python train.py --head_dim=64 --vocab_size=50257 --rope_fraction=0.25 --qk_norm=false --optimizer="adamw" --beta1=0.9 --lr_head=0.00555 --batch_tokens=[32768, 65536, 98304] --dataset="wikipedia_en"
MLP neurons of a small language model. Each row is named by its layer, matrix (gate and up: input weights) and neuron, and shows model dimensions 128-383. Each number is 128 + 32 x the weight over its row's rms, rounded and kept within 0 to 255. Numbers have three digits each. A neuron's up and down rows have the sign that makes its largest values positive.
After each neuron's rows, "fires on" lists the tokens most often at its 100 highest values on Wikipedia text that the model never trained on. A number after a token or word is its count.

L8.gate800:093172068178124115091106127090176164131135094156155134091195128139159098142175138050122108120137144205064145138090121129083181165178142138142055171100114079122191120110138120056113151147208118105084135155150117105095081148070164147100151196165153138222068067125146108137138191114064115136089153155122125124090109093169061109139143200104123121127138102183152113151123101179065097161124110117192142115078118107102159119123108141189114093168145128133122146107099119119062145116141094165107097097166141109115165145138167103078051156144132100138126144150173109174105139121172134206142104139147120128137189140144173141094150097107154147103164157116208073136168106092103181111102146106102116094113116123149098130131142090093113132148138121103139097142133167153127128187125120
L8.up800:108077159091095099140151170149175143154101203190100077105095113165139147154084105087143062121156104110124138106088140106144156140067137069108136126083058072166166138159183163038121148120096087161113097138114173120140091076139160133108105105181150094106092102157127120094102099131145105079137194113154035212091110089157093216188097101175079153119086155117081119156175127164114114088127121109130084164100109131150128106119145163143142125091071143095130062105140157125129049100092083149133181096112079190125083134168076100083149153113150101121132078143151109152165206129104128152165153157117074191129124088115161109108149138115111185114096161142095203105154122148119119126093208126122129079151132132083129115064143116148104096127129073173150089122115070113146124115138101
fires on: " |\n" 36, " |" 14, " =" 8, " a" 8, ";" 5

L8.gate507:152177153096128107085144140095101163243081123102040100080127127176127140087170128067083084118119087084166152137177120172083105126147109123098165171115099118182172166157136109131159117097110113116135159100110090142166075045122187123154098120173116030144102118128133168115147136166123164143134153126111115092142180134164115187144194099163124101136096064208108094132153183137101131154115133179130156155090138050119097098096106197137106117082125158156083125154098133174112155152144138125147146095136114152143085099154137116183130184124145140106133115125158140150116197108156112160133137150116100093179166083043121076118126097102145138151155090129162187156092126100102196139177118068137071208097115133158092024112079144104066119155126102106128216127119128104135147093118122
L8.up507:122179110168097104157146167151078126129100122100137174076097115182099137116084071161174115082140153137112089108137088083150070149165157167125149156093101132139112115161060091135149098147122102124120089105138112093136127136097150129101139140151208093121105189107100128103096112086113145139156104224118156139131201119124165123128151151128123128153094142129110135099175154159123137143127117074147094174119118099115150112140140177092110123128162211149132231135163130147097132138141145081139091094112145173080153095086101143143129084129116149149089090101136089152136130129050100217091128079170164121156165160143083143146190118112169118203114156127179133169143105155105151080146130153164139104112150174096105084185110134121084109088057166160088092139135137126143101207126146
fires on: " " 54, "2" 8, "3" 7, "4" 6, "5" 5

L8.gate236:154102136135101070135160172137138127121139169101132083143103176111109130074159125058144066076143100115153095164174145147118106165118078090154069125093156163087144132132070109128084148169152100126124134143183134104134070109159142140171131144149158151153104163083158088151148091114135085150101109051093137122124049175084128171080147107092167208103127102122149170079083101160110155133143100099107169150110150119131144135100114111085143080138112152105083114072127176141108127123150192112142112130170065130062140206145178026149127123101148070202183089150137172110130112089149151132121140104149119085156092135100129162157097108164085107128168098188106145146133160089111161117125155112100113108107155097138134066149112188100160139144141099161136152129091177120190140089147099
L8.up236:185126150088120102126161127092105080070132134134143156116187107052197096211153125096140123078129131143161120112119144172160136142157121179088124075122124163106158120082113126194041144186138106117107114157157213166187089107103091082091095173126036127171114162123164168107101153155151137140138126146147121147129123169139085097101134106106097142120114133137120174148157208132130153175131166140152117137106124143122144125099147106132106094171089105122111133170149206176185120108181141125173140173165113171125157100094128102116110152138119083136106137199119180126088173156139173177144122086148072128210176097115130099134134118070139109168122099157118154128098082104124184140158141131164092064160140134070147111099084122108164120155117101111129131150180125082163177087151117
fires on: " that" 48, " have" 23, " had" 10, " who" 7, " to" 4

L8.gate1298:200153131102131149117100180087129160117143106197172120074111058158133134124081201119123110117099085127171109126132070172190113217138088124170096106143116082090154107143097127128119032108109110108093141103145146120094122127124135115132107100060190107114122139096139068170139142140073210137175102149133090091061133124127141104123092109203083149110129124105121075154134137154145106183140159121079102022099145098174160178148133106139177158093130145139124105124110187137080144112167111127145117127118143115159136136155112098187148165119123141126079101066100199111138146132119152068129084100122102092144146155080126135136084158099157147122116068108123169066075111172174115155153176142098112116078131145142179163119124115157137117173177130086100129175152093123140157128121164
L8.up1298:143152115162140172096146141146090141086145145138158080102092054212124132099121149126109165148127117156038160088131087123117101137133127144127138149128082149184123140166155121119152101106085161124090145043128141143096140141152101146129078068108127111129115163134106053183127118102145144084158090197119117089093093126046103111113125095103173141152102094177067078134178152131175090119114210132151113101086154131148136128115122149154119153181132131112114117179132122218193089145145158130108119123180125183129113089118109130151151119154118107125097131173081177131129194078102132158092159085103179114163136140100168145116144133075169130142118150127129112112105097130117093149128129163094107153093117089100038139171101155108113095117166061113090112141178102118171124105145133
fires on: " in" 46, "," 14, " on" 14, " " 9

L8.gate1027:105105132125109108107165157120134116168141121165125129106161117143132151123150139125082157093128134149175109118137133088170141142118103066122122207107091110108122138136128103136096102152120105183117117101098152049131154110082161161109109110106119059066081114142109088130085162102144166160125080152051102136159100156107137127144131178131114136142142141195093150137078108130164158202158111146148092092107083087109139153065067133154108112108138160084059135192081132142122144091081112144089133054157089131150157162132135108175096120164147137134157206132139102142151092106167139116112114101117162074097128169115098129116108135105149116118132111129110203177177111060050126145133093105110138130114112128127170168121143135153132161154098186140077141148119150127104136118184083
L8.up1027:124136163148130145164087158188180130162110163129108112117129065167150149073066105183098186099109172126118076125192079109111082110082140070110071111133145161152134193112133095108174151079054098124128146125103144068151095147167120095148129090077086102155194188169075087095103136098131107174156101158139118079168132160145188181173137121096163159115159141133102189111115091161128084186109070130147167132145174219091097072126190144113154106117093131101122091118161157118085075119096134124095155081128161143105112136087129158142149047052131160140130181116142113132103132132149154179157112110073099154172152129057092162145158120078166168124142047084143145149123154129088152099149135128141173125089091145095197136115081133137150107125175168077101150111136089091136119162098147
fires on: " " 48, " first" 9, "-" 5, " second" 4, " other" 4

L8.gate1299:112190125163119115166184143128156118128122124166128167055167099171128155090136110108129171094055127182134143097085132108152154122142105129167102193093067112145139115131146156098102092166147124142117117190156117107083133098167115158149152131138138103126028144135117082130124123125138198172066167121088145146110153113090101140123076182103141147108162179156134127081106101157108156136137167129134104104118119137149131122070124155115146079130134101066083150098128171120080125162155087079152042154139069174136156146174080149090094125192167097126161173182141140141115135167104155107173145212153131161116193092209151068152105109085153102120108101144165117101145071129133171155172080138121104105132145179030156107109115129112182123142130146183147111134137165132178142166133086
L8.up1299:114225119117144122109143186138071143108142161160150145104160134126113153103072143146158156170131080070075138109097142164111129109120152195156166141126097109172162076181122140128144126167134171109116148129155113111079137096138169159125138115150091141168142105128136165118143102186169063119073157161162094134137146126083112075142106164145110126111130140109164080064102133157150099131136126124120141115165119154157121120104142120133155091114081162166109121105131135109129128120162127100120142124150118155166138137151109132154102171177135095117121193133163117142153168090110112140155119144136120153128104105188157132141145109091205098138125151219164148134195147127130112179061121129189133048123140076037147163103077141148119093109140111132154148111140112199098119145148087
fires on: " a" 48, " of" 15

L8.gate1014:088176158140130106106150182090183198139117139158113114142152084061119078105146153084120108091144146126115170157126129097074096132142054101081094147118116089119084097190148106091097080149198161142112177108101089117125146077102209133080112100125128155123112187115149106144080088113118064170088145132150131093145114124111178090118116131097140139069107123149136074104084107182151076083077103148129164083182149103132143171086104189127144082158140120084111179099126055127091109091169154126110135132172156087093154144210094206171097131122160088112069155139167163187096084138185138125182142083080150090157143148131141103150128144171126138076120136109104106103111117085190189141164180144077140126135129128123182116141120102105102112111118158071120059104129123104121075184162161
L8.up1014:172133110123127179138124141147095098056079117149082081080080096128130134147117166037156139134100107137104175162095084128166108190155104082105050079081144115120137139084134099130099140182119074109134134159099078199128095153162150137076143127105151162094150154169149100102126133130101127129128091129160101149128143194137121118186089127102139084092100154205111124059130089153120107115128110136104110122131125140077130171089118143153140152138102143081129106118114120146118103125132203159089135078140128093097123146097159124100178082099156081139179120080169116106110155149174186136126094095079182157160172084114041176171140140130154151105104101106110109138115163145093155125151132152070163080085156200159135117123054099122162169109116168063099164089174092135139089084130123
fires on: "–" 27, ":" 9, " " 8, "0" 8, "°" 8

L7.gate767:165108070146155110037130207127159124109119125071140086221165088141127056117122100095075070108129106078158186177172178178124105119156094161071126113121133149103092159198114159084093083158104132097171117124169128116116127129107137147147072166090127159080128103077162123154155112088122159136108131107132119108095105113135112146114140158041127124156141144132102120125113117158129116088136205118129122103097148118060143168106102131124090105144104130158102115149211090097127150160123127108137069078097107130117128174152112111148128047108124124152116111115108147083171120127127128128163086137104129108201090156154150187095173089147085065136139168160212139167101128106160154171102119090106097105169150149092084095090149140167133093164077162163092144153115109190159115108094056
L7.up767:155093110146147114109105137107178120119178131088108084185169064146161102149145154110105048065153149111134157119146153140181099123086088161099107144164142122160123138140129163114087144141107160122111098079095140138108116135117115128165139150118133165119085127088113067101148135116136145123149127130140100145089131087132146165137140095071082145090142162193064113135151131140130178128127188170080169135098177142107130108105131088129146164130105142171184076160143107119134177125141107156122123136125134155128084142180117137151124080143193086137145159119117140059171151203109198087184079151088074166163154137148148154143142132153117146078125133139143183163145144116139195107036123095115125061177081088175146110060133113171166111148128145117142137163056107159165100163105096
fires on: " have" 24, " with" 18, " has" 15, " had" 6

L8.gate229:124110154146129138142094124063112133119148152128139132126176125112203133134104179107125066100117220154148087168105056159086162147106103125103139204076175080146098104164145205033113107085095174122080159106206161130120119046139168177117176139127155075181114124078099100136085197090086180109102129151164090129125153116165123120093109172181137150125190132150153096118131122095068230100165093113111151132081111161163146088150144136112097157118178154149107089107110153117097097096101074117121135160113101114170128160156122132150123176187147130176175168172170130135099139107093119088105157092156076131172150082118119050144129076121122114110154093060117148126065111153145144160141174150120087089149141165146113065118154151124060170096101171117121148116076133169148142141189142
L8.up229:099095214159118126092170169129139131106156141139092116074153146159088125075104148071131164024091130142093045110156073080104187140144149148130115148112137119153128135126143110156097161098194152104123151124114111156085112199151170169114135139133098113169157100147114115148160156065139163061142082082105045137138149160095104118196096119096162139116153148136125110080140132194188087160035154068181124114157124100049109116101127148116118166165115166143131168087154178147147111103107162113104090123104103201089129079096115148083151090114211149108138128155106097117143154123091125157122115078115155161137168153123024080146184110125130156092060162122173143121081108181141114107112169141084137107132050133104148124121115107132191132138147157123128114123144110124111083178135169
fires on: " of" 38, " " 32

L3.gate18:103082098103133139084115158137077101104148137132154116127081047116111075129111198104132094101132111104158092089156115152109106133210132183173078074138110109105176064119143122040143113143077147153161129107101163160100144193148107058122154084077156113132111162143155088098099135137104110107087193143180133181095133148056129200135119108156115061159123095092097115128163163104176132125164154076139107135097144174121108132118123179134129154123105082051122171152123119119107115057117155153076123134130144079124165077154113138108148124107081079070152161074118147053104091109146150139110157165140069161161069130153104095091096063113105120126131142128079079123128118116134152144135170113158071130136121135143101110145128188148193162083144145129135201066145201156120168109114122
L3.up18:175109173145084138109087114129122146174126159151125140100126229095097097110135144104140143186123147069163138215147178076167065096115159056074101104113151154164140170098130125141135149082045151160175120156133194080180134111098103109172132132167082104119106120130131120156184135177102091159156162158072091146167136155120132150099161100154127143121074108146122133208094122124146168148096129191120117108130139165145108152102134124152101198104110141091081135062141129065190121134133096164128149106123115158123111112179107146147085145127126139099107133130152115146130121162164156050094104140082092094194131087116103074122147160122135079157169081184109154144064144221172124164168118134082107098116150157114130085105152162110081110122104152110169092168097080081144105164131146
fires on: " who" 63, " until" 20

L3.gate577:071139074128150140079076136156153121149099120100154140150116108088113072107140110160135107094158123139140115119150107124151130123184116116088143133171088126156140134098178107178088149216142146074172143136138137117189122110120122093097136177112187091151133166076163136108089111109117117081137120146116118121111126113180117062077129132098108134093173072118157084159172130126103161085134155098183157142164143149086177193196125118122125108156117082117130199162130097124108159106147060107191120180134131062113098154136134114083141107111128106114128154177166098113174141133087116139135179092171167134129110142173118081109091117147078149129124106128114100062130117126094153137159091144157121157117119125195145092119140107144145118163074114110152160102153158146109112144140120
L3.up577:169095149129101168158148113096101168105145170169105123065135139125140147114157064164107096135137144106153160124137174203122155108100173109080100153167074115134071140102138171137082130108077112153184137077147153164122101058142123120180118153138055113113082086193125102113148102181160106126108127102131107138056134111114159134102123067133187112080096078117157115168140152193116153063092123092132164126079128148096142114090107131188131150129079165109073145111079130096137143082140035161092096140141157137086100111146069233083103166130169175049133129100179107129173189140115157154125169180088134086113144220092182150161078131178118112067159160107075149128172120178184118097183089084095130125068135100138190124114114108085090172172105102141125144120051135145171156134089147
fires on: " who" 21, " he" 8, " from" 7, " She" 7, ")" 7, " ===\n\n" 6

L7.gate934:136075115154166133091094172080061169162141121151155060166166089161116132147151141089111115071137152118160087151225156180154097102155078167125209118163092135133172136127096114108151110162109160134101117172154178113062085085101133205120098054066186139187084129116130143134112168111109121136114109062061084133162106105122109126113141091137126096164135100135118107173147092181086145102202112122103127123120144113090153146121192104141085114055116134169097129177148131177166108101159141136255122122129144102132127162113092131166144132100137171149136118156111125159106135123146219179094114205114144104097168064105137118077110158139112182129189098131147137139125086086099133149123103096107078140171187113096181106097092120140118136157112141091092163130159138096167171180164099
L7.up934:063095144171147147146131142084118152140119141147084096150182147117097122129108109109130108055047193153170178157149090160132175141153086111078124139113138119103142074133113129112119126129199109145138163097094134141067089116122100162136147127099135165125164132108098156159098124111077110102084139080119124189140140115099123101136162142180167112106113117106143093122123066155069113122134089160161164110114155149067104122140101117095115150072100108150100111089144115125152143106064114066127159108130105100181117123104150136100057087121146176120117136176168093179075195145149150152155094143183153169160151078121099089158088136188113087088114102106156148200159095113123100112175091169129125165159098095179166138117126131151120147177130133099094116111124119124179157175170157
fires on: " (" 33, " " 20, " in" 12, " as" 6, "-" 5